From a checkpoint of a small transformer trained on Wikipedia.
Training: a variant of Adam for these matrices, 11222 steps.
MLP neurons of a small language model. Each row is named by its layer, matrix (gate and up: input weights) and neuron, and shows model dimensions 80-175. Each number is 500 + 40 x the weight over its row's rms, rounded and kept within 0 to 999. Numbers have three digits each. A neuron's up and down rows have the sign that makes its largest values positive.
After each neuron's rows, "fires on" lists the tokens most often at its 100 highest values on Wikipedia text that the model never trained on.

L5.gate761:503488442496528542524511492572514506450525427487471458440510499530484475530564465540428532423518599468458520573505576532527476472535471435576545586537505460444473552512484553557605500479453464487494509455533476549501463529536444519525510535538488531475458499498474500471502485498558505516
L5.up761:437471588484425540491512474429467484462476474553525479439557477493464542502550510506510551525511501495626519550461490552515419482517546538459551493470491489485479528490437528453523430543491529497487464505454467513512504519447534479517410495513484447527481485438469603596502531485418571520
fires on: "li", "e", "ra", "s", "vi", "end"

L11.gate208:478528449501519485437524497585562507523478507466513534557561494423483564557552511503560594526423481539479513589467589446497544459513469470406493575504462564510525540550446439531509463553540588522408495513517538429563520524463481494525529494458532539451580555493468448483526506494535537463
L11.up208:471509509484495481507487472549508473452492575495583527431545554492568503524517487496558508524458471465521455505518490531454571470504430466463499454524534491517544492581493417504392558451460517557526523531560438512465537439528468475460470575451533555544501483455464438520545517493445474431
fires on: " and", ",", "s", "ly"

L12.gate34:478475487552582538458404498547534504514546559542484492538551482523498427511499442527452485494599465537480485475506431509503471531521395473442517478507446483497510495471493469495549555501541555553531468447464491500553470525436512501481565526560480479552504498498523518466537527482473488505
L12.up34:385514498495588537564522538525584487466480527558553484516508497577514475492486456457429482534572485556529487521504455545552490433501474440480535524465575536522620521515473530462475524567524524466528471526571446467454488460535418492497567490499464541454483560438520498512485518553435429473
fires on: " and", ",", "G", "u", "l"

L12.gate638:533546513523541517556502490481449564519454525462571515416533445503533462516527508527501557540433442454553467442534556486527488448538477521500517493520511514484493465550480515485510457405511511539514519529488555531445453544476510519452485584528475486522558424624512525511404484570541470550
L12.up638:479514510531452517555512505498516469492561521547539564512443457448458523529488536436464446506430530492445546498476460551543489481485530515576493462454475504519402478584577463500492563525485496523509566535531472438498435518476477531449476559464554480566484566499513500480474499531466545498
fires on: "al", "ar", "k", " the", "r", "d"

L12.gate106:538515482511476505458492578553518560501510529410542551457544441481463470508496505500486542567481449519503411461507620451521508467591482533555453551500517496511527575485539552538529481480560554494550515503504482527429501449483558558466469510470457425523489551518546476446511554555570480499
L12.up106:450451511529448505567548573471493409530492494436484551482545530470491493439512497425516477528530505442478531463517527487489493488576574477488499509476492471484470514511465526539514571505411517541516457432395517445499529510441492501524454512579430517600495486453509404567443532512466490500
fires on: "al", "p", "ar", " his", "l"

L3.gate550:493522484468456565458546509523578485451551514478544515522486554574548436510479481543480504453547453453547503534513514519473477451537511430524514570485510518439534480391405442509534417457565550531500574531555493537494452493506509574416556514508465427432503509507515519444518494523505433515
L3.up550:511566479436469534481451518564501471596533493508573508480441472524431542489516501444551457495533448519501542488562497474520472548512536510427435430480511476473447512474492507540478525471461522461537472496447535487498477491474529552446485513536529467453458459501503426580495514485458435495
fires on: "ic", "or", "at", "ph", "ive"

L5.gate316:521499475558501528538539556559589543502534530500420484483440540482553527444537501428466522534534424584423534453519513533566513511486462492511440501497540498544464507554439480568536511508514475493492494522572548447459511433462470504467528530551504527501452525491477497457496475539477488524
L5.up316:488502402505464511441511543560514489532530440557531505497495460542486490555480448492505484516477479472533477461451462489487446544519474423531516527503478513473517475470548488407439565436516456554547433503453432511526533415432529529556510502499559515455504502520492450497458455527558505460
fires on: "ar", "y", "k", "b", "hi", "n"

L8.gate161:547509550574570553565524493475555519477436557484481542446560518506456492506453454494458525525491486490466572514526502496549518485535485512497479463477391521450503471523493511515517432551593458534481482445476491435532451465510391544500407450559521503492521446455516502469566495448485505436
L8.up161:478420457559511495466491529488525482510508536541406538512576546445480510548482500461509561415534557509544536521538540513544523522475541432527508472493460501509495492548486543488505447475547468537428530484487514529505437432499450452545378507527519482486499475474516440523518456483530487488
fires on: " –", "an", "e", "t", "ne", "n"

L11.gate502:485472486477476584472480494487584569479467486474473466456525372489554579460470546502465540560486469455525524531470533581491507488490515549497519491520488404492494500486491531476485503407536436440593462454514532490495522495526503511511467500601519493526465549521527516490497533500493524451
L11.up502:506405487532608520476552479469514485481517540586498546479454525470527550516455456491486490532516540578524568510554538533457504530531522597427615534482461497475497526428532494503445559486557506544483388447534512540531510489518475434530429470523548523496502493520545470503441515497478499488
fires on: " of", "day", "s", "==", "mp", "um"

L8.gate582:454540512520524539482473560553454497516543501509502558547610532480520440494501486518553551489466501489482500555543463531530551425578457441567539484526506542509491544460442572499497456482471545482474508522564529511419505583471435396428552510476468463473469521500559501522519457487515527519
L8.up582:530509531519470455484546518443480519487482455571501505539450485501523451444499588510464460460417477470520528529436517476505478527470483420494470555494476424486507532541440537571488501545480606480552491403483450541467583553454511497522495587490523485512493524480460460537481492514524469493
fires on: ":", "ra", "ri", "t", " by", "s"

L12.gate600:552472453533496440515484553547490499531494460505467548534523500529506515500591472501415499524488551516536473514480448541485456495531461474527446432401488485447495557568501479528428459447497451510487514503507511454407529511457483492511488477542392430489511546466498446534536474612509400449
L12.up600:473534499538492494495475514509451505566517532475523514515571505457479543447457525502562470470442544605473477472473476523550499551489486476443528498560575454513563521510512477518500552515497529508462469509527458491515499488476533641516497471512501553546563526473467545498518478532515511478
fires on: "y", "al", " to", " and", "ol"

L5.gate51:521488476473449535446481542547494570495492441511485513515537486473507439533516462438515416466544451509520483480476570485470473460542479450460544524556425543431496527459496446483516591409533453481479578517510545566417437551478520520548485480546474468509573502500519463503539482560526469483
L5.up51:493534460452522463493477499540481408526573487524545494487454560513406564524530503470588508453435448485514527532473578521519465548509488496490513540531566532511513495580489498470557525513488523431455502428493521529508532460460563484508426518553546502496462420448491518552461492546490438488
fires on: "at", "or", "ma", "ter", "for", "tra"

L5.gate212:581482491466471450517503435525485545443506499483455466479522454587430514503544473459529494529478580579424573453502536568514460492421512489528551549513500522422459510461423467452503527537537501490591506514543493555410573542457544509539598506544462525505431437473463500557516548512488533519
L5.up212:490493517486534524472465487540464522479515460521508487465575480571401574497500522476502533518514475502467499592536469545511507503526567415568491594460556501505486465567455522490567449479492507461555554504412480537400469475470472443531511505548480438519523527468495499495506464483511499463
fires on: "a", "u", "en", "re", "lu"

L6.gate323:525554530494512615589470567504504491495526510468554541455467477519499517523573404466577507498558531548521450512562532526525529500517472441467498476561491547500550506488582556498522480463523463581522555479513467445452504551517487502498484499532432490434468507491549492530476601496444483524
L6.up323:560480469511453483486572461529510550554426556534508545593447496431553407515563442493498507535564501459507442525515532534487473508544568491526488465529517457485511528518493517452465515546503452466383579519513515520541508483464480461533495557470512470532465489487508544566519483536539433471
fires on: "on", "am", "ot", "um", "t", "ad"

L9.gate212:492485482417464445443535472565560462549536464468537478541531530434497549423463412537493506514494493459487431531476429549524410430503455497519445450491529524514511478511532468551483571579554492495552450436504498511484452489562500582448514570566549530466521541466521513494501558425479545427
L9.up212:472505476521442524513534500448514483529505556552541548487506554481436490461534470489570460461474521458513421444572450463459450554494483572506502535530520479526457459501536488525532596549501530364487566516474536474492479520551472536504480471517457536530528526498589491526485485529481494565
fires on: " place", "el", "al", "m", " from", "in"

L3.gate201:513494513457535514536471553463512541453517506485509517533517458433565458508566481446516544514554451458522495564538530534546502475518557525512436542489489494517490464490517545469486463499514520517446494594497513477439460503527468504516510512527493587441501513491556420538445487471526559510
L3.up201:503400481534489508527450523470516538573451515474464534555467523407490501525464523518469533498536532511484561547529454505575573515526442569511541504517452520463482458521550460538551583515462456469483525548542467480566502465452566590490496553458548477535485529435455526421495519574517455463
fires on: "ar", "d", "ol", "ed", "as", "il"

L2.gate185:555534475417559562520460526473583462534469493462552459550538518503398459461512453475417485423542465548554527476477507498516457506482554446482514577517566494396456535478477502455509548502509499449482576506526522512476463511535470565533529498515494468538484377539453493531492490568454476529
L2.up185:513486493476512491487506535539516489491501470510480495571505468547514473521516414486472529464518484492516544508496570526503510574521497472434526453550582511464471453542450522517595509521487475536512448479494499506526516478518503521516483551537517496555492487469488455504534493515470544480
fires on: "se", "or", "ma", "bo", "pa", "at"

L3.gate605:503529501480477443605419499475540517451555501512392495470555481529522555486509535515499519493515476496507523484490564510516549519500548505516498487524525460396488563499477529546509545521565506459612524436544482515562503461445502495562539491525465577494433455505480530470520583503521520496
L3.up605:517545484531446489550441499444547502428556543466491442477468538540475453459496525455504448506469568524503545476459584497506486505511599511525504464510481479440498454570436484532516564487518533476538468490485493495517474621427496473495507510532521542543517488483515500487471522487512555523
fires on: "ver", "one", "ri", "ell", "ron"

L3.gate595:510528463512494476540442503467486574505469503564519541493507487508496496501470441509504495451484464554492521522493526536592484541577511513401500443466483540479520509619568476505511448533481543486484553525439538490456487491460582567518523549479450556567463517552571485444516491503484451571
L3.up595:541492464563549495481516581491524544400487452522544536477546561540522478504515443549462465485556542479490554501477426504436426499560506500497543525458545542568504472597522535494551465470477497466567560467538493521456498436469469493493464482518524534524459513559547545458437471544526498519
fires on: "ga", "sa", "wa", "at", "ak", "a"

L12.gate698:530451537509530526461430484522527491546500511526545507507490494529488504506533486475453433517497540450505499495546542489467512411500451503496497486478512508433453485552522518528489461509492521527533511478511503452466497584478548489482450465585516359527448437497504448418544478534484465433
L12.up698:557504500504499504484511453557584423492486516540481544531487499539494554504511522520501484475476570568508550471482569604514485493437482495511506434528513550483513428488493473495484544519521509483440497469551486461491450546515500576500543456497573542508521431494510481470494431447499581540
fires on: " of", " in", "li", " to", "y", "ip"

L5.gate572:472525472497472523470490495421456384469518545440582578447515423530514520486515514490543512472475491457477505510443527533520458432546539442500517450532460501498504556504526552484479460448488414472514529603469544386447459540503457509492433530521401425532466453484507493516507517442495474518
L5.up572:480505472554447556542439496495593460500600503365510486479576518484500473490523470479519458525507458489536520530511476515500456513511545509483521475537465500554514470518501514514472524492485526464577481498429483452486460531524489480556475506526495494518491452442456491548502488451467531526
fires on: "s", "ap", "me", "al", "ment", "ual"

L9.gate459:429511407544555503475467538516456462516509465450525521543555551512429554511561534540539640475459543465515472499518486542473425495455474552546504467480531574487474489439537472483549533525506593509504480506472481484469545489495479514526551515472488551495473557609445511527457442563531557535
L9.up459:544490490511382477483510484519516562462521460558535501396574452631549491504448529514522485448463478507464400442494499468447457469457495426484513581528495475423463538508497562558492513450445520520517514456508509550470505555537418443475508548508519452385512539519449465516442554434537491511
fires on: "re", "ide", "s", "de", "ber", "ra"

L4.gate435:522523563528504510467493509569452510568530453524509491386513527540463521464460493520455522450463470533525478542484481553419476406543482489450537462527472584492515483510512450516572518429471490478469548536585519532460466516449494514483552442627447505529486524468521518508540503431476384512
L4.up435:524505412489523503519461505566500529574585517523546524470506531489476538463549480457509483465487448436563555556570548435463380499463507505456516508540526501496474480459455454496525589507454422500446504455451519488493568541470487445518472502529469512524493454479522554613505489418487519412
fires on: "tri", "ri", "it", "em", "re", "en"

L8.gate638:551511468524541473474531518538571408491416587468539446475592510468465451540508513538461538513472517494531543501482498456541510451437524553532424470526431528515509530491460532500549473513550473502498485413440495485448471469486494477560564483579461530511497415506527427545422505476490595434
L8.up638:440443569533507487535550546505505503495485500458513507491524464382481508515469515437492463441543496519504436571493525463467503507441544449558426461523548504506437462501531485508420559447519554506518546444517555467515492448522360505504535449586470504579572522470485543509521526471484550509
fires on: "y", "s", "t", "ic", "e", "mon"

L8.gate637:555494525505533504533491502524522573486475493464508468465544524540423504472536557434529528535560459521596527588474522489502417506491482515549524468483453505397468587460495562474451484479517543499555505478457560465476488546488526467453580500490462492509490524564521435490513527488507540485
L8.up637:409490558464448556439506459536474489455459445494516544459491518498453532452507492508549560527478519470467498399512484523488467519461419442527416510504587543456532506539470535492481504483509510513484473505502521552403537478473482503519431499533488455503472506519535506552512517466536506508
fires on: "A", " a", "a", "re", "and"

L6.gate675:500537508560502494549527507483454488460409452485521498516555522459488532499543517516479522429559511499489502486495517478486467551507508470460481479581497499502481568491495548467561555413558500553446493516498532450452523496447550513459457534467502475507509502465504489518506500495506395489
L6.up675:465513549530501439506511463567457533460555493428616488526477527465514588570550473538485450518517413573507502489470500515487545507538538587577505480545463511504410524492474447524530445456516552559541412470489489549502461455524489459533548520523415483541474467499522600480471562537471483527
fires on: "g", "ab", "b", "i", "o"

L5.gate405:490510461473457481496528540512534435483520456498511500494609529444464555458541492495501446453512441420496530446578438550556444505560492432564535499513441513492475528506505585538528539492486472420432546482466494435461450532433473529438459461469488530573382492514412480449504510484458490498
L5.up405:548468527512531491478458503487538551512537477462475516485513467518484465472505484499480463415607564477512529568580479528517437507482484496482550493585442561482498548462531499536424520508490430530492505572504438467507504520518371433485467488546490453500535483568585501456457520454517539480
fires on: "'", "me", "ud", "ment"

L12.gate596:525506525451487499523493512509475457488456479492453446497506431513447453458522554479525547478476575529479495592516559465569602558483495420454513463562492453475474544535492534573501541516575493474495474463497544513505465541500485516490493492540440424501451588530455529438545463509497449542
L12.up596:466515505482359523516518478483517518431564450555520525556481460504515439500461569457464432499481525463530506531518430477469434473518503519464491477525537503503455522524480511476400418516518449488504511509386539518497568562541473569497549535478528483508439513465449469536524456438516523451
fires on: "ri", "re", "li", "vi", "ir"

L4.gate461:554549545554499565418486555520529511479511529434484505492548431526537461503480432494479511483545464505456559538494579502470489471499443474460479528484452487511498482439433518435480500442484491498441495448516504428440458487443493502556534425507542543490474479509495476466478543512532480569
L4.up461:530551551504463533576514498484519441479522586459549489514471497487513518456505418505509480476531514500508431547453442469483483521431512478458488607493517535513533460552533546568506547504449509491512589514571470501489483451531460478482455478497535480498518604424518507436487525454509579533
fires on: "u", "te", "l", "ach", "ra", "od"

L11.gate414:492521513537481536477508464519499489405553486509464544521434445547507447589518513527521506406506540485503522541571564550550440501539478506402517495528497555551429586499556454524497474430577584449588497566474504505455464532448567493529560521585483503478519540462482493535494565529484549504
L11.up414:481497511422526494547546485529450503435501523506484555446434484459463523557492501570529442480576516469503464556550508495471496509531516506446505550541547448537485521483514474511584533468453501524459528516518605477489486517494541456468534528536443527455515480529566484596469553504491515540
fires on: "b", "d", "-", "th", "ra"

L3.gate473:547495485523440600530469556511559519490515552466536453601490460504502500507511532526493521542497456477424477536522524562600440497525508487528567510560502489472472511501522472492561534491505472528476513508506523495461527545434561512497532438464464427522466480458433450482519487552459432499
L3.up473:500553514594427562498519457490538473547509491552536544522408463584446466548438477446528488528518491491501508460611440429458511470485466518479483450517522533562571566485497551436427536489457482458492505449514542454526461515471485456397445493465475419475546500492450514517486478480472459460
fires on: ".", "mer", "er", "duc"

L6.gate711:536467561522508536507511565503519569503530524514535457439443532476533501494521495482466523553573470508449520477547496486521521532497488543474493418541443460487420462504547520486486505541545533576487488481554509466449507450470534470526533542468495521437512517561497550446567436507509518483
L6.up711:467511467519353571575505426536552506471592538399438518525495460467491454513448514534471521547514468516573514449497496447467480498509439521499464506467569603390538447503492521441443470421576508530508447508506518420480530517452525497512551582449527494504510464442466490521476474526498538424
fires on: "ar", "ut", "it", "k", "n", "ic"

L4.gate347:534478457504529473499472526514455543525459495561498569498482524475506493532548534466486497458476456494466557518530582539475474488593529506458484507479494460409522528496469494446583474478438583466568476490529490448454466435531474446611542459460485564544443532509453559480581506519438472451
L4.up347:472449564484518561518507535471387511550492504504530532449595540512449428509443518466553480559498510495476504585475493488408536435593506506537479438509487594480467546468473545494512483479466459510527519501501534474473562465477445438487444531514456505561455474454498467554486492496487454446
fires on: "ur", "a", "ic", "fu", "le", "ti"

L12.gate719:497566472515564445448507516460563566497443435445574498456532539560452587440549464579518476533516477607537544558493577482577496483510532489538529526512501537506501485494434519450451482361560475524486554463552471550459415416520455503592529476459522510407497498531449472517540480483561534458
L12.up719:509427546535499551498526559515500504464453518439466515465451467515614561476462485483457562478503472551538464545485608476470569522457454514440368530519512544520478539467464497520519513480490477523503570463496419517499494466545465508443546521495447545538524460472497519522571514451487535444
fires on: "n", "e", "te", "o", "y"

L2.gate211:555580505559469584513506529469532537482521581546447493531559515475512490547495542453454554478527530449463458646458551470568462480509446542488542485499484558536436490495514473523433466510464493514486451519480506445580526570509552519431454459470470506465505455472580440506481503575478475445
L2.up211:521549539569543506535492420510538451487470558510474509448504526547494488500417507430500529512506468483472444506491587540482474512473485513467462424519501523572538549445538460496431459381520471486532540515534518380473558470444507481525553488479458456516509519494519535511478505540532474457
fires on: ".", "ck", " Party"

L12.gate104:491545535466495518470507496438587483429462368449500516450561485509510525490511521549490551527439475474575563540512502459593568474539532469462474518420506456455543551533412487523507468519503450490504514554436549490471439554508512521526560440461485522545483471521469490528489531467479468494
L12.up104:504501543477512464528520502508466506515445490478495447529595486539551515413437466486513573510467471475524526492515441447523500423472499547459423558473446524504462485487517501576529429458472584514514473463491604473393473491551519525490564545438533510600551462474493461521546515494437462429
fires on: " in", "s", " an", " the", " of", " his"

L12.gate205:478528486513467500485493481440522522426545507482509539535541437568521420515524556516490464475516496447482474516519509520540435460557480433484533511520464506501571580505424439479535513512494604565511454518483563435534513560495563444444495474562468490520579465512497483479483537475612544527
L12.up205:505535518471540563497542541563507497408464491496517510513463509565480458502471435518512534540546474509493502498537521570472450555529434483453503464511518538533596458524545458520514476584552502475465500525526551470531457465526445476406453496504491537514523486390538500515539498509448531475
fires on: " and", "\n", ",", "om", " or"

L5.gate364:471445576537569570432537517536448467503565502456525492577497471532538463504564497534489456416486485549454550518516519505511513520461429463554473482523493473483452450551512523468477535517556523488462561484575497541536478527490482557510537475545505500483481578515448566504462561584504523502
L5.up364:492555464515555494499442465473503580539477459522511531498466565508470490515539580382390538499480481471532519447566485486452522486510471449636557487564489501511499475428527507547482459467545508562535561534498464549516462524472557498455515559494527497455466522512448435519547503423513467492
fires on: "t", "ct", "ant", "ent", "a", "y"

L2.gate804:521461439447468503483516495496542501476451448508454519474508505549539439569538539470546547534507478454508457501473492485522424502554563440447478511527450448399421580500484479524479512516503587463522526529443536502468570553453535474426467515528426490530504480513465481506512557522513470470
L2.up804:437513508467475436554495478576512484504494407495514520518508544544541448549482532457487486406538472488490437530588496537526433485526485437481491556405501459479456537479521497546489560482426489545503476516531576489482481575439533510506537596455483533555430486536510536563473435480443495501
fires on: "d", "at", "w", "en", "ra", "k"

L2.gate126:438471519473476593535469559455513499541542458455492484576544441542488428495496438496496467473519513505496519582430469497508430528527459511524510489533493547464523515502512465502418476486542481505487488522542473554562507523575527538474558429500517465482412491514446431507532480525478492499
L2.up126:504529418425459492492486458512453530572544435534477544510525515524582518479498478436480495445505540524529531527451497459485525460460532469478531498490512538457450486509449425485510476540507499570493532486521466500485535563548501474533532482471458509430446526498508404491497558482478528497
fires on: "ard", "a", "y", "ne", "fu", "ster"

L12.gate313:526504530424525463505508569555461564503470563427499535534499478521570468444543534495475522466509610525493436552519496531555518418513539464535414452450410489499565502530542396519450509473563480521484521536555500521494492428432485558569487481488455475506530460475543402520529504559452488513
L12.up313:472478436565494494483517502460606498498455571538494533509487530482464456484541479437498543537491526402516490404565549523521519484440467475524445525484541526487550450535456491485521471507482488521468511397500476443466455522483474477553533488566512576507446443495464544529517565486507451454
fires on: " but", " as", " until", " after", "ough"

L5.gate1:535534512492532498505515516457505508513624517446437455437585476498436600540527493464484443526552483452509547462507487542501488546520412500463501515507479574447460529538475479533535414485528461477508535450459482463511453472446453451507428480486561450458477469450452561465620496486469521434
L5.up1:557512453482541582494490517478468549508556550476441509464523416510584482510512478561448495490471478472485546492504515489528483438486392556481513479536492551483557397502496539496461515496511510557449448486512419503492538479428552565525510427503538454493486468438465535462467562457448562502
fires on: "ed", "ra", "e", "u", "s", "ran"

L11.gate258:460586471494579419408503465511453487460519501465531523475485527488460492447524511523446566459431470503495424483505479537512565477513562568465452504446525490456527470560578489530487511540500500504538519515534569449474536423564483539454518490532550494497569511446537501501492535476522502439
L11.up258:545488523459482513502549509638494516509485467564475446577504590542528521507553482446467484501574460457516583491501475494478501540495471452512424470482520530485445480484422518482556495450520446494544500506536567468483502439474533534507536485470504480433480588493445499524513526468497491438
fires on: " of", " Le", " de", "s"

L11.gate315:519497480540421527514435572494501521450458503371496473470532515409525514509593474536479530549403554467486474482440496466514440603503547472462466489516503524554491437523419546508548461513526526568458578499436506479558522474481485509495539409506495428479445504518457527478478568488483574478
L11.up315:518523497434466508514549444525491483530460530428572550451553489488601572551425442485538515526490530546513479511494531483506516479522490513482557475520467540505533468457486538536470486473446483580518514474524470493545493558445520462440512489426537503487451576472519496510482495442464501507
fires on: ".", "s", " and", " re", " more"

L4.gate577:538533527530496533433431493505444478538500499473499542498555455525555485508496491537523485498494503483452532515508505487471514391455505427523527456581490516519482546475509483554489475554471513489501546511475478432482475489424477488504514416514525426539507503469469516476528570474443519482
L4.up577:568423528478515505428459389492492424500451490545504511473536471516515479472530513536465516467487544526500533451514501482478479483576459553495439545516528517499416495476433470505533599525492531494443485455496411438509483412430542570587494473492574492545482543503520536502514464547493512487
fires on: "s", "unt", "un", "il"

L3.gate643:551507501469491458517475480533523454584532533508474522512542523515474557523582526500546450517581503522465437523459493507482460565535437392462486509562492442466542607474490534541569473510544501497543515480518489472451495564423507564501502531520561519456500488474583521541493455547500497512
L3.up643:520549509520516451461571463528500497462440538501489540482480463447517447469478490524502453539489530526483497488518485450507479616489456435526426453544541491456538435483521446451521499507499478477511545487421535469491523484460456541532515455525512504582471428475450508576465543530492519486
fires on: "ot", "ic", "ad", "et", "03"

L6.gate707:495528502505502548466500536432510549471563504515514579547530508553506607529474416485494500534525433513533561512485502488503509448497502548493530544421532561512443559501530448520489482491539518451549558597578543487418505568532499533478567453496462465469437624464519478467513423482501454548
L6.up707:511521505481579438506524540431558510462458428454550508557540417480543483543521485496440474562511488492531512528521504423468480496460577564544446494465468504494550551386527479491508531489489465518495534513464526525441518461571469493527497468501438489541487523450549513533465530462504486500
fires on: "na", "a", "u", "e", "se", "da"

L5.gate195:498494536512517538457499584485536582513475526406453522491502462499514552494472487485523465568574511533404562496463519449487574543551569564459511474488492512525436523505437494536554499522458431447432543485494504540461432498526520604523503516442497503489525494542483511515506435591530473534
L5.up195:499566498484506460501568550464512551396491416446495513510550464431479518434515464521446532449545532563515538479542471498467478428536509521492452484412543478423484468508513544529513491428424544512574540533482532538517500494509474413490530484431511481439504512488435448570565530473495465494
fires on: "u", "a", "hi", "sa", "ta", "ga"

L8.gate603:583523467529415479555557476492522519518482529513545485480544519447511462412521530494489466439425526615441495409460553506506478489497488527447407512468489442496496562464529561485510472425489531463500528466485487518473448480517466487515550498469489472607453517461457531527506564516500508530
L8.up603:482480458480514492525497536461448463516549462441543507525410489525515484449479495532505513567499528521496530502437550510491501443545422536605519468463527514441512537406593492520441521528508520505460500479542551501542470547513451503477550501533510509512440450477483576506492513532405461426
fires on: "ci", "ur", "on", "a", " per"

L4.gate171:511574480499495541479439479488468500500504472535430524483469421587448542487435505462522493596515473539517522543491479532445496509559462483397505460479447587495434546545486535532565542548428482540516517468471422490514511465447481608525530517530441537528561441472472497522505489429485462479
L4.up171:502523533530488462517598527508464549478522519530480494470473509519411501541575505483393462450548486504528470542527523573438477518505396483492568480464499444530532539501503493494458607466513504429476518408443439544468487479467501446533478510560464525491471498464537549532529561491537528484
fires on: "en", "an", "fe", "ed", "tri", "I"

L11.gate213:516493489494565491477463555547533488489475511464513506526508530495477451456456478484325440553516511511480486430436472442526456518529491522504437497484494516434463424509518516472477483476507457464501497496503473517471567486510510638498488508470484556482497481528522491508531515532500487521
L11.up213:503488503475527489517505557572504459560501555465470488577539461421475515501453490454507519495514499575469514498520478531472482483476491509500504508481475493466508479520420556437567451489533472507518494491467464471487535414461504515479476550514509481525563512481511482437531430491484531481
fires on: "\"", " medal", " B", " D", " be", " b"

L2.gate2:482486533509538505476548559506546550567569558421513536521557505420523507508491507521492441524515472400459552457535467547521510438486511452517513484505480508497505451529494446569480490520549472474487547536483542458461479422484485565533492475527518472459432494515522535478530530494501487429
L2.up2:499584481505459440572569516427492481501480534523488488517481443495496559490483480479450511501421526528473569443477450547570521544426473515443501525461460574493615415521538475512449452516519488488477471494477466446420497486495514584512539541497523480494403553524518453563507514480498487499
fires on: "ed", "est", "ade", "ا", "ver", "s"

L2.gate684:490581477489517482544434481444527504550478487500397534456488459563433498488506488466457490454465461477524476484631492444546443435452495490484493559429506582442540544477551442573495517462619494522495464529521485466510488528545541541488534432460550439502470522497555492510596470475534505494
L2.up684:624464467529556531512540480519552537442529429501505507462522530434533479444424485490460515454377489516480513501488488481469526483571442535414514555470536500563516477477482519474510453480509523435497479556509501495530477532500524486508516467528511419507485441434433409444506531527491478520
fires on: ".", "is", "ish", "re", "ul"

L12.gate660:438612553508554505467520492526533447526471471447467486500564486526441561475491487563510473442519467533482483531525476536484482516501436435510464451515414470431498581511485429459489446412493418488502521509473514469460483515474482465547520470525540458465545498429529474491502493507520416564
L12.up660:442557495493531464587602522532475507472526527492486563525503510504486518585470476490547509450541466582522527492537538497476508488472501491507454606548574492538491547486496422534479510473525537517475484469528503585472507467491467511512477484562550516459467554457505495449417484502510467549
fires on: " of", " more", "ab", "o", " three"

L9.gate36:395464520487461497525454511513505525486485473528408525536548512585444504517551452550583503516470485518476510529523510497537571478527499478513530525498501538498493538506566501511476540444502548476503616496544621528527483512474557449517559453437539477434498538477478442471592567446512451560
L9.up36:558460512527488497423535435504449439504513484450486521499441458494522495464521532466491505461506537535466559478522479505509525516459523458481456529484531460470466434523476453554501535518494466567457511512533450520477489515508501501575487536497490467483445524555478453534563455605514509564
fires on: "ul", "il", "y", "al", ".", "s"

L3.gate796:503482487468480443430513547464502437430468553526492524570493525514475554481501542507526499408570425566491507485494514499591465514553515470461523445541474522540409491545487533477472457541445488503504508503489412433475472487451540472424551523498481552494474554492540518532492539509469522514
L3.up796:473459510489536489516527551494487508436508470528433513483516449510456442514489452545482499510556484442466488586544563480505522486559508481526515496472510556517480521507429570548540475556456541507531527497531608624461485502494489506523519464422462448503552609556561498562456446562522534476
fires on: "u", "d", "wa", "ak", "a", "il"

L9.gate411:505515514503531507479470499490525534568467541432479558489483412519418485490549432491525523484481410554538489506511510478509517503532516457558417501476605552502472503461412513539524483508548529521565526502493493528486461500564507500532503505536475569434488574504546487522564565537554513567
L9.up411:542482535548502492499534474440576507485482401521488525508524464434489513493495525489455525420512535491498496515462479484601579523511514479475538467556519481556529494541453482511514523450550472504581509521449489452554496430480510487520492467461439484517485460522440599482498468488505451492
fires on: " pre", ".", "re", " p", "P", "west"